Weights of a small GPT-style language model, trained from scratch on English Wikipedia: no position embeddings.
MLP neurons of a small language model. Each row is named by its layer, matrix (up: input weights; down: output weights) and neuron, and shows model dimensions 229-420. Each number is 500 + 40 x the weight over its row's rms, rounded and kept within 0 to 999. Numbers have three digits each.
A block is one neuron, or neurons of one layer that tend to fire together. After each block is what it responds to, as a language model described it from the Wikipedia text at the highest values.

L5.up940:490522482449573546474471554504476488487544577483519376517533495523433559513450456547523519553452513491469543520498518504455487529514509489497467433507503501477535474506455435539448523497480559462476495536531492565442488536555531480549501491523543413447566504543501503479490503483480528491503477543548489446527545534551495472475528481517441463493573484517582467524442429497487498486498558448478466442576542475422476614472476574508457470489532526522532555460509527445502492399443501489578452420542489563543511444539435430526489506509550508463535504473567509469539548559521546513
L5.down940:493478487501520570459486506511526515572575428492479466480512493512477418550481512504478483508547451480515505498514527454583489580497568508524529499487518570522538516481451621507503495499448417541569509536427504474485480525518538503489544460510473528580548491484501497409461456466408504509484518515483544454467428486531472543483495458501476555522451530545508412479525504464531528497550529504490479554510448499488545498505537484440510525520422484529501432477423503546509556481522497502465536541488500495486543431496445541438527512553515553493512464507524501554521545516493475520
L5.up1365:455486561423545549509422501514507449513507584474435527519512500517557523434535485473385417505526501495478488513471515470442519506428509453461541547501537530521479484496457527475500474432425513494474442508567483454502467539536548407538446523457458509539418435522476533540530516511433440480506555494458467516479470495509530512541479489468515468522465526493515467592573440454499474507508472434461489524535536493485415522473478474567484507450551474458415440507546483426492462515524504422529426517499497485480444509523464488523460493475576517450517471446536530440452475421556498528
L5.down1365:516534534512484473471497455513454519519445532464451571457513510525540507459505518547582455549462543506437528447508531526476614490534523568487615494490535513509505442514493456465531521515527483481529499510404438543478516492485478477547533531524469508454486540451488436467540492478531537568506460487519546425499582474490422510487468521447488525546477486516528506433478544476531456474429510437450499549570551514502539447579459530453487515545513507487485493558527464446544512542526499561529528474541486538461443579498571551493534439513525595525479543488551497491547438512523499504
L5.up1962:521484411472482551474494526480483435462469471468466523552518425489477501466466526534496468534508520446494585600514632488519485557494507462526598491581439470558536548510527467431514494448506549524550466528509493496426533523564502481418573421498530533446486518472490517482562502545500593453524479520461470556450520499430453436498512536480511490399431489469549553495494474495520452469524531420430511466521480547496473512496464558479552549555479498493464542509471532449484541464394473514568468484462499513502487507505473491499495440461566501525467482504466511522467561509485514472
L5.down1962:477503514530535450427568449511514485567508556505504510467527474549486508515511511395481514522488542478508508492538460467523540574480511468511605456533521454426426485481491541520470493539399437533510432539453502489461521476545480468486482493420476454488502508438461466425532521494492564487491523470516522478482473543542471502531560456488541515495535562534475467543499570532455506483431504466465494505521479469466526536618533471448503498431474562564527459518504501497492578512483502563411502449524485470500458452503513561526566564574484543554473447521507519485587433462468527486
L5.up2212:528471472471438584489485481476499455496503460470493515431422496580473470442486547527521456547400508549516581499462597511472501478548515499533463460427497496508554448459461550522485460556502566493501504501526521496538476537511537501459488531540518515549532439487486461507496553492529482549461520486500569493499532535522490481441500504516487423495490455482508600455509531532534499518505489498420466486467482468501463515494507549446466397499542526469490539540472488525483439534518458547525490481502476495521439508472551506486432470593492506592537479629544497583548495444570502557
L5.down2212:466607557528516473519526554531568543523503453440449463485493558467508498547471492512530511526504470441473517487449508487479491498439488571509550509496588554496499559540458578516440523486470515546593501495485466476539516521436493493530488533430497504549534511522460470479425535535424526545495518578467493484512534441455465464574526498510436460532543562471519513507582457549471524468522517470518462467540491521546526504439458535580497494451500549398482484550456589492497486452485525505438429559519442525516485536524496550455488540508521492520485477501531503511478512444461477506
First word of a table cell or list line after a pipe, in headers and rows (Date, Club, Majority); also the en dash in season ranges like 2019–20.

L5.up350:558498494540494561475368475585503539477462456469504528556505445497498565478484506543458513540533493529516480508469514459413547540521481449471490446503458441531524473595596502492522591505536554461521504438443460547497497506541500522497502520524542508468519486483496463522484520523511492490548475496526531550501507449541479514505550534497493457503419466461423472477479505459572505521439487515506534539538565424441529491506523443480533538501561444538523445566475447476530464452492423508493510445491505518519512524489524456510496521508511513500486503483547575487483482486558571471
L5.down350:482562494526481452499434475435443516481455457490534474409521483500525528478481481461507451439448536372498524502455528555510511503444482490521535616502543474549440484467483514445495457488453482530460490468561566482524525480547441484532442487531505562507574450604459533585459522548554467531535482463510497579471504504539493518517472440543498587587495441546465491480508490517475491535491547488487458472530490445520556498555457511478488497564583485477572537487507510486521504556490444447440494498452455563440536512586475463478480527465470576549549477516523474476492491541442522543
L5.up1573:519456430537469507499530543477473491548498494521502588539516470498438487460559522546466423511403461549497504565464517441452583452493477396549491515509487573536550448489602546446493537547497493511544468543458499528517488565538508481579505412434514527650532540539582517553499491478477475446526445496496502562528482466512455497490483525450502433558514502506541511517471521567507479518505488495430497566485507505494550500515549498536505502465495544436549449537513463518505504570538445474583498473453512533556529491520550498450511545487439508545484435502558536476500490493567501479
L5.down1573:479563587452522501457513502542536454497489471445445512480484499545484512566477464527547516469476515508450513500465484468515534514549572524486644525475436496496462497487508546510525527488474487442512591551440459502451473443462447511497543458412553474494548535529460517531536467551456497444496536538540509505507508478502430491552501485441479544492501547542487429503531535503516431562461517477521560527492532486491451592487504493475469526511577527470493455572527467514463528377449554477502477476519510475495466558469487508510473492471435373537511480517478492556465522491556524503
L5.up1793:536466451544495529460482517425487485499522514545490491535495451501524487456518546435493375512538537572441495531429477499417444428524517459509521502537510552602521509437490481480568479557488446506415503512469511496490535449476508483573530509512509548441427475457507543466503427522406483515451468571489512474433488417526497484459454520525513480560518538502492456547501457502520482598525488500572463551549549475490443424520469489531506468523483476554474578510497502454481486517492466561519536488545504526478478583467533520483438510502521476449453549545521447493502486551578472434
L5.down1793:488460502497508544489534435510465514570507497529524525497439490555482502501451451493467534603507475530446508520415557520503486516540446544493545501484501545469551496483482495499511477458536542473494505487478545419495478493449479426538479423472512521501505539438554493523507459487486497522520552494437558512608471515536456552493489513450454512438460512513465489478505506473447525465520486529516449588520483473475540475428498455442493486463551511531482462511498472497569534519450533452445573543512443456580578501502493494479530550525524496502568460525515508484472557534455517461
L5.up2001:558503445517526463526509500487532542542494497519416489528407514500539502440527400548462427531556520477467499543431487571450557519548565518485515538504512488514421472476536447482530465459477495436570507498450491506553496575486462491532528455493503506528505483533538467548467547470544473548495532522561531479542445494546435494543449463547437491478448553558445483512510468502468433491535501519496532490523460519493524526508548468473520471526488495516524518469450489524504481511489531533560459477550420509464550418462463517534488506431490542518494554561472465494576406463472453490
L5.down2001:552450537491502510479457547586520457444465548437457529503593457555519478566521569450512482553491475508543536505416543503538495531459440456519496457450528424468528542536512465574585464456471505505486550469500541480449557448534484476535471499465511518489577506427517412503541417574538502424469536487405491511527497433522507539558539484491562483487528487487541522549449546521489520499520448484482482529525431461537480480457446519474542489522501535406489494583481506455542444472506507527501507450521509504550568504492555510541463567554493547521489463474476511492517498568395505522
The last digit of a number, mostly inside Wikipedia tables or stats just before a cell divider or %, e.g. 65.69%, 1.282, 11th, or grade A.

L5.up198:477469516507509524520513480514501572476468524402494481526533520471530464507524508491488501522544434503456476468535529476489481489458464419495551478506522476535499534434520561485446447476437499488495422542521452533545493511431486510504537513516466423579430520480426543523469520511526453556540568500586452513524480546474507469653592532491513541488489495525500474498551525564513490473478429525483471575489488448436498448545471477478476494444467459481525515501510503502490492548495503456483520460569469470492453558559480436471437493513488537549520519547535546483500557457475568531
L5.down198:491503440483473538612490530540505482450469528502563471430543528448455547559446427549493440526524466440520473510517504552485488433571501517488490525454597535539505462432520473539481479520516496567495523552517521470432556542515502511492527530453492588472512494498537554446425486459569479549480555503441569450524478432485479501521601524532490536537454536501450489511485523538509419596369515527510486507456487504484499502459490484497522461442521446511491506574504529481444493456557584484490500559430533533463527536541503473392506510492516589513503474516558508489512522471455427532
L5.up608:453391528486558448495479449495502533563577538564492498496546566504457552460523530483487505502464492594519506508561486482475518494494477494529552548430493505503558531440473480520420566528516425543454479581464534614604447415488430533564588474540486497494471429612525478473491499478464573545439508523478495463547518467509459509521514492528515552491524404553530478526552497485541427520430459507518443417533436451487516477520513513461504544447505511474447554505473460486400522527544528485533547474543537499525487498370477472454507544570543492538461501464514474514431487473477513530
L5.down608:545477565486492515505483463466472520498458489499463504532550578555525490511521550539525578480430488524520481500576496555532557477530420550516525426571498478478491478566585519527510517457516478453498556506549530493567485455478455597518476582458518438521555475507524498497522474450458441526502498509489370519481468470544526461483457506556541522505531476495594555503444474527513509471468453499542523516558508432477541494484539488539462531502549482488479577439485517522541520536514477522536552521529522563472465599532497450516528520540575550527461504506464483466457508521503485493
L5.up1338:525457482586509516514486501418452501511500490500462496520500479455486498463473545419525498460494499544527516514572539544554523483553374481557471512497542481519555586461535441445466445529549469540439497510554513531518534464486512549477564522520453556474406532605484467533470469487572529506490495465498514449525525450426452445493549507481440548519552477512462551486482539506475468553513513526493456480466376508511474434526551477436551514481492433494519489517524487489480470496564502524496505575535533467494523493537534530476457521499476554515446556472532542458484448451482506569
L5.down1338:450591497533533466511568419534532576485575575554422496495496508457540535478540474492427570482468478522518525499463446552434475449411489585536560521422463472501445467526523546442470450544490501458447530521536439528484500478516517518480465501497509493496473456519476472503472506518508457548449490492518518540544496470513547457558477533458525437492432491443478446407473513476445572451490464551549492531483552519524497537548450520482529471482526535578488487499510475536527460492462489452532544494455457565515481519478453461481545498577487540527502491559559486439493477552553556497
L5.up1428:520528444473523531480505505422483515591547482503508484533480551507514528492519488481510487482436454548460457507476515563544465570529454393437483453465482537506492503477513559496481548523549452498461484445596487536524466472566482490541521498547491443528476455509393462420464475486425507541449497573468544505494525494445525576540474501488412541527500418589536630442480526530528567490486384469513518567510464506485574550521516630481498448472477469503547547498529571499483586510510482492520568519578463494498466565504452533527529520501529491490503513437448478471478506435511485459
L5.down1428:465542467467489494445500446511485436493492545518522502450503525526535528527545472511529489476475527461525484457523490548406492510553493519459500617457461495422563533464525480488508454511535543490467419512410568564490462474517513526500521427487478468466459515505479491476502514472465493512567512511445499522476483497577499527527506473446479408532545514466518466441486439516547569507404579518514459467510548505518491504477492555590507495513457467486444528435518436563540457511499548557497595500509534549535467429532533464562527449541526488501439423452540487468484448565496458509
Digits in the middle of multi-digit numbers, usually the one right after a thousands comma, in counts, money and sizes: 7,000, $50,000, 2500.

L3.up1938:530428453556484538429514526487527551474466469473502531458560458524502475500484540476452435462458457456479451450532498450444506502516528523516482528547536538537545546506476480514508505480559523458577503503491502507488520475519439515451598523572546563456587512489545398514489520437497477502533436485477549456568459521552506537531484515474500522498525539580445495503496476507458466513468470623555507487537476476460578487549527501506525490600524450447476499477476394511496463587511486466457419495588493506454558538495507448495546539528482515520463378441503496452436510551505413517
L3.down1938:514442456462564475516559454540472464546481588500460520478500471502531488515430560533452521484414520515510468536499530515489497508485379471521505492545495555572484457494462485471601477495507501485458501455425548495504465514454462537506496494530473459535434414502496451509505530546516505550570484507481466483488472535496506521527497481482529471496588466460473496469432487547526485469476488557515436474523562474467545499419527458417459546395548519523445535515430430514485466535522529516540541514448513467491455596545535528474490471529477548434481459453472447449513462526490593502
Leading digit token of a number split digit by digit, mostly the 2 in 20xx years and the 0 after a thousands comma (10,000).

L2.up1082:558490460527441489459517499495507440556508533526501454468478470559453491406475439538446499530459542558498550470588501414502432480407522560593501452526578544540476462501480532489499524598508490539460496485589510533485446455576486502435473571530469544545503559501498550494473539538538488523448454471473508485544525468504549453542493497561499527504512476478457499494457561498495520554517505534480435444546551435486556510510542490561521546495505421504497416502400533477469514414441557522497452451467492501583505597543504526557466553500476492513586515450482542503479508573520527425
L2.down1082:455520500484523557476503498463545516549461404562508544526512547538473462509408423496481501478561511536435475398553522511531495496457463500464508520474527450542469570525528517600503565523452502535504550468510410456513533540493501481422529465501450491496524472441525487526510524485487524473500469430478503559474490500510482515595456583480545557482521501450516589407544502501552484497585552525588542467509588520528429504494520497542510474527470547510520487547505540459557410446499547519486445518512504470461463549454465476495456489505442504441517519521514482510516540460510502474
L2.up1275:426448442615471528471453507429510522546554478553436486460454528498561564422508518477432427507513466526528528528485501476497496524435485515549528490564513552470456428506438553519472540490499521432581441482532460490548563455527569506531517458499553483509504522495463525425409522515468623524542505502498517497487505434508483531470563512520461515461589422519488539571475539496566504522444508522535478443494469480483419438516479509582558531547502504501524458488448527443497482509434523525578467523544478494484470481593496526499532498551530553538461612516538550481511445438586472462
L2.down1275:481561449562510540441555494422454457444460508500517432617573498493448540495541508478501492538512496517516471481495485523469509433461518514565474545506480441541480594590414515431476519455478583498545532498468512471456541603509507475529493492531503564514571473482444513489578478550484540495514517508476492540470483468478517501484453533505470564531506618435468473518519453489464489529583447496492486502434493476489520625474509492498499521451485418469461522532493495481464532607608534529583456482566398500485506513463470515486450424505508544452449549479439518480484492543503524555
L2.up1460:530436504491528490538481481504547542571486481477459530527465484486524466503427470478485452509441559505528542529489565474447472561494519519518549521511412483494503503429439463530540520491545554597518403468425528513485499530493487548495520514527492481484450541493495455550533519490407503452487446541549465461472504486487543440595496551494534543529499509502462498432490540495512503532468496413453488487512557494533550583557472538550490546472497392493467471504543496508537596505418471513494480517501459506448573513473530509545514540533462504529510495544546512481405500459487471500
L2.down1460:475495506455520470553526462527414532559500547595483543507517534569476513530506530481494481502573507500487518482502490500474506534587497512535451524571493488470498527563402510458504539555561487494498558537493448557531505484551514519468554478444527509523446466460600518458537509470518486459439569492505570538474524538498488437499496461483501545576527485466464518586547570505571538554538464541547506610449556527445516550489513530560422535461495542546444487569471473490553535540468467411496423473430482524478456505514594546444501499481504513462479467449475509514521525488482452514
L2.up1615:428460401493471515512473484499483482558507537496507490497465502543490508500459483532454530514438527531459478451501537488459549526573428477586527569541508481522472434467502464547479429566560484485566477491492490486480415466539526498476501516553551469488520588538399441487525483514537471522548450436460549503522538458454500488427501459464485561496499515487425446498469432416501503460486487480494487557444542505554470423569499518540552505513530477528462512438484461602387450504456512457447475538481424507482531528442422434525481511455530468506485464504534464558471493488481466532
L2.down1615:431457486511556534523587512514540514412465515548446505433531514515548487517485500569463522442501535457477467514548544589518427556491400469550457510432560563505462508542496493453533464542507551557476518487496502505459437472601492475474442554477502517506517448504546484479491565509457511420503479473530542538503518525469505518476531507489512518447525477472492529482446509555501496470487511531476528534512519515479580483483494560561476540480493554481535511527513463459488475474486431475402468482533495439536504497531490533466463437442497572590474510491475525504495441460412446538
En dashes or hyphens right after a year in date ranges, mostly in career and season lists, such as 2019–20, 2014–2024, 1968-1979; weaker on prepositions before dates.

L2.up1346:466474506562571524464435507502531493543566502429493499528493533480446503534521405497509519546592467525503407494524506477515450502549460500498447546492516565477528425481476493458487562457451444496499468527479485518481477527444492499518475420534509502509458481486488528498518540506522473425539525475440502527482438527513525568486563499592464456479525538530537480535530538531439430579551337581522530510465617507521535520513474466574483543372429413530438594521497543474518487533508490551507461442537561426486432503542520499503416523469454524501529485449488449510460499476484510576
L2.down1346:530454513484504430498562467449549609552471508484507516514513587550544518488422538544466453488536441477481501548517491489477517576499523532541518555516610520520537493495465508549474500564537549577487438490477478433440527472581439480540496445430474490551432511507487551525430495462529506530530482473527567515462436451530477471510491455494497513478500507549470530540488552456461449488502485492520482494501442459546503533475469519564533509424531455500562466547419510502485471438504489564494445452476463581479530428509564505471475476536495522478535475512498465485489543476505485536
L2.up1790:565441510509454517512497462473560592445494587525472515500538503512560545522493499536526497475578424519510444449544478506515484480575455542453492512493489451554559487492483508531529469535518515472521509503494497565511458544456499466592578462506513535432451377547538529510553521470496409481477554540530540479533483575461471491589543488493466425457482460544584485499506502499452528479533464484496559497491546463458570539520515549506577469473557489447450467518520452452589502534545552518433511483435466465502528470467452467491453573523512548447564441411574567480539486452483509475
L2.down1790:402530480495490467486555486443472472488444459434476467604497503512407510497548461504519480528482442539527526539479565522486475440538406394483465449479498529544497531515524493500511373518466603495536433506488527417508563484522442473507470488475575579509481505496530478480469529500473500480473543459423501496469483525488521550508554457496459495515491553479521521457513531541505503557504419525548496456514490521487493548478455446456459485520508505475498474558510475489525467450494518520457497484542495453476489512496504522516386489487514492437476502524466515488567452500498498476
L2.up2086:429489493519521508496533478479466478452503416559540484525473492549453502484510457499478622521428522560430561502541443503517481502518483529513490503515490473461532514488436521503553552446453484483520538528576484526496536468509524469526470486593483496505456442464468454483487488489481420514392533457537568472453507561475473515482511473593578515496658499540451504461455481503515394542516447492561476500463514580520499488554520447527553483516540478450519501573499529507488536548534515507541516541566446554476507481477506510490427467520441545518471447472526545484513463516432508491
L2.down2086:514510498440489434486529488471548542495543470492471542472482504589463502509492543499472509493529507524505541438489563514460516520433444520511420492526551493482486498451474515492435438436425496443410371547537508487504476500503443563432578528488465463481510498489538420499495546473544478555516538534525543432543468486514440455493530498498530524498406533466500556480614576525464526525466557511518477523442506450508553538470585457502484440522470480541479557556546589433441447466489463446511459415477477495449469597468556473553487485525483430476540515513459556471560478519456509504
L2.up2499:494538447509503447503550525491502566488373487536555528491432429518507553502579528473548517524432454540534532476536422470434430400502548484479523417508499518493560529499447511406539596473475514474501511551467460532517601502507469488532466470470458549455505543458506563456542483512438531475494492509488486514538463540462510511542486481466505365484526489524498506466512577516511467588467462585464429476529506518451549488550513549483560525484500511589509485482456503466534454510472500553539401465492484465436457472525539522578465490532350466568538518539514471430519523519490480480
L2.down2499:489520504512556478491561445510516528506611554492499541467522583482490522541444508485525479533494473435384490398521522412437531451466491481490531513461490481504460553594492426543526452506489517488501506489510506457515431564488481578479522488536564509475558525552539526523545570559450485583481524585461555481445549439452484454547497419543426428506451520549404444456515438489492489502428513551531490496541500480468499555502506493480467510488510488547494522470517453514529462597458498526475514491501492515458517606462561558530530467455532494451527467551458441517487499522511560528
Single digits just after a decimal point in numbers, mostly in election, census and sports tables, such as 52.66%, 29.32, 3.89 km.

L3.up732:449473454432520532515496524551558462482574500485575461502558442454471507503532498446474434501462500530484532497480501518556424511464491509527432459605479541446553603513492532485453504494471477481469403426473540506511460480486470410480515500485467433430505531540496596460631544546538597433492454453422556476512516515576447506554518473540507510480505542558505522552493518506445548430528531536477455449484449545521473564478448544456516539490472430473514549527444429494537514514441521559568489454507512564543517514493497474483443473508488519476545458527545534497488516509560494486
L3.down732:465460486451465513575456464490505471474539560506526486489574487511492530498461521504468444489478501448560501502494532525492595480482553528533511629499505471504452490518566509507541500467513471410519449530430503440546463432514471475459557475523499525525511532460546559450572509507451547525503493526524532461417595471468490527389501533510475531510499457559481504586484417538437490428528486479474527461571447497562472479454496470506478477488549480554546444472512480483520462408461541511505514449489487495508511507479449520522497487477558454453503547599508577512519527536477469438
Attribute names ending a label in infobox-style lists or table headers, just before a colon, pipe or "of", such as Format, Location, Genus, Name, members.

L2.up287:498503487556516479543529563487579500449505549569425530500445480504501439474476486445519520482542483435488550530511430492503458500461469447524494464510506493555568438536440518476510453481494521558473469529463481479476543519496430491467560497483555489542511494460500493521543459557488476549455426532562518589447512489549493526505481471593528484531509458449419487479501540516479465506534557538536530517469498519426498516464590529460473488520405449500472532530412462514480541547498537476591451521475522475516510526502525553497571534472456420519493506525471499463500408524504496596
L2.down287:527569480592504499565496477486519452499479506511528512484533567539487541494523545560526533431507432490522420460500498495522536481460429503508462525451568552516585489521485549486488531442499550561527536471474462460530480459532429413574509509459480518469490519479499425558572532497524532502467448545474446488503559481466447519494483591550565471523502538496498486436533496489476506478402579493547484517472540538486448455499533524502500401472481554508430431455501546531504570500551498503486504490502466466492554482459487527519491495523494514474545512529563492545521546466494453536
L2.up1310:537464479524515491502475530484508506547524462523477546481484465509511474459487484430484540500501462447510436565504385402507515495523493430566566411514524500503512494486545537536545548537485510536512500414466471495510460427516525475536397528460451543545427480543534519430527520491460470525585473478400527515552507537524475511527546533570488458441476594488425439551488518500522478529562463472431536447567496448486519576483571535492549509556539571497479512486494512545593443512494529506511474477503491545489486484559501555483454516497560463499538458535463455482503438518476486530
L2.down1310:447453545511497501545493488535520496495471439515613466535540476492529498517548519511582452469365500570416483473504469538525481485458524509445452535500516536544489510518443449556538551565535464535499516578526513511507533534491455530465457452539550520566501478502598493569557492511484510529478473498470533556513460542537599495556541483484515534504526519461457515574469515491473453549458452447489504476530502511483488458503460611530490530560447570513482512526499547562540555555514550572500536553462497486459616538478515542387486507500482499512491431421472513520534477489567558507
L2.up1857:434484467524515529558442550550492522422595476480526528532444553602570585452508486548501499546506471473492508557610516554470546526524443445461525492506528514490445548541504523471527511479544541500506536468496526504492462562500581514452449507568491485503429503379527537518531482594505493550492421499453533482505471491454521562580471477505530474525514533547518496436540557542485515503510499523488539575454547441459527464478584525507499508549507424489493414529557498524520442561510512469502440464506393481472457517514441502596445497528521412518522481527472518475505504573536499488
L2.down1857:548454423535471436550477495481537582434494488523515566516506570412466484449489481537473486434559448489465543522452448548525510510448411523474473521561461476486535488550548535538529491529432473570549525537481524499565491592567531526482528471501516484436453519507549480432527503522437553517483473458468514498453450604504568574557474484498410552533547562523537533425498522532505430502526414527455501493576460415579465528551513497497532439531547487463497473561566524447518518522520507419518418420526430506491535448512420537440518492481452436540496502520434553386500450520478495531
L2.up2007:525541513482503500486537492527503422465527499536506515502516509484468524545523512555490538507469531495467542526519487489416549529524423447481496478539583517488527503597519487488524522483450510456473519489504517501458536510528538438501460462538511567486454548453497558574575483496483474457489561557452492435467511503472597542462502454551504511557477509536580425450523507500548508549423473499497475464554524553493473503472477472562485456536445527519473517528523488503523557486520501424471462565577454490496579419524450518618583493521468412474522467488379528454518478575513450528
L2.down2007:480517433508511458522486538416499466473459570495474505470535508536537538534480482464507532537516550502574498405535448521571492551507523481470521495526514572453478505591486504539379515537507520461431499519488574509526554523479534579513555513576455494547520417437456477413446523535435496480461500466463537466497500493516463535481456420510489529472519527518558425456475430546539464508489519469443479501564435441485474602537519488581431457494591463539463461504504464484485435468545439492537542527506514511461556557552562439473458602511500493524512508469489501485532516482518537545
Digit tokens, mostly zeros, inside large numbers after a thousands comma counting people or things, e.g. 60,000 soldiers, 10,000 bands; occasionally number words like five.

L3.up632:533452524523509503494497488519493469478531534492583496529531479482499515474503504519494546516575454477501442494412458578486481493548469451543483506507546462498442508590519490557556463483432479460444456482483480530497553514469471505472493489486460426547492512541542502502499514492478452532500512503507536456498559480500394444461498500547450433427508512485522468596468476491510501583540482510477465475470490539480572485520573540565550503489534546519509450527489502523449460541489482532528534537506518512520514437448511529489539488467470451516488521514568475481593533549495424458
L3.down632:476464576477457504441440495481572539478514423370431549542483466472465549551514551503563514523492526492516569445441461528483472510541572475514505607442443551543430536511516539486454493538435545483427488530497506440504476476539460555476522482495506558601503511511430524495497489526491530500459486535527500525464505503591512498489472519545526480530536493537476479539506480493493557613531514515529510550520499519566518522475430501485494459491528532466536530518486561443503401489435460480502551500479546476545531524487469557466472478496424521464493538535536484500575480574511507469
Digits after a decimal point in statistics, census percentages, and election or population tables, e.g. 12.7%, −13.3%, 100.00; weaker on surname pieces after first names.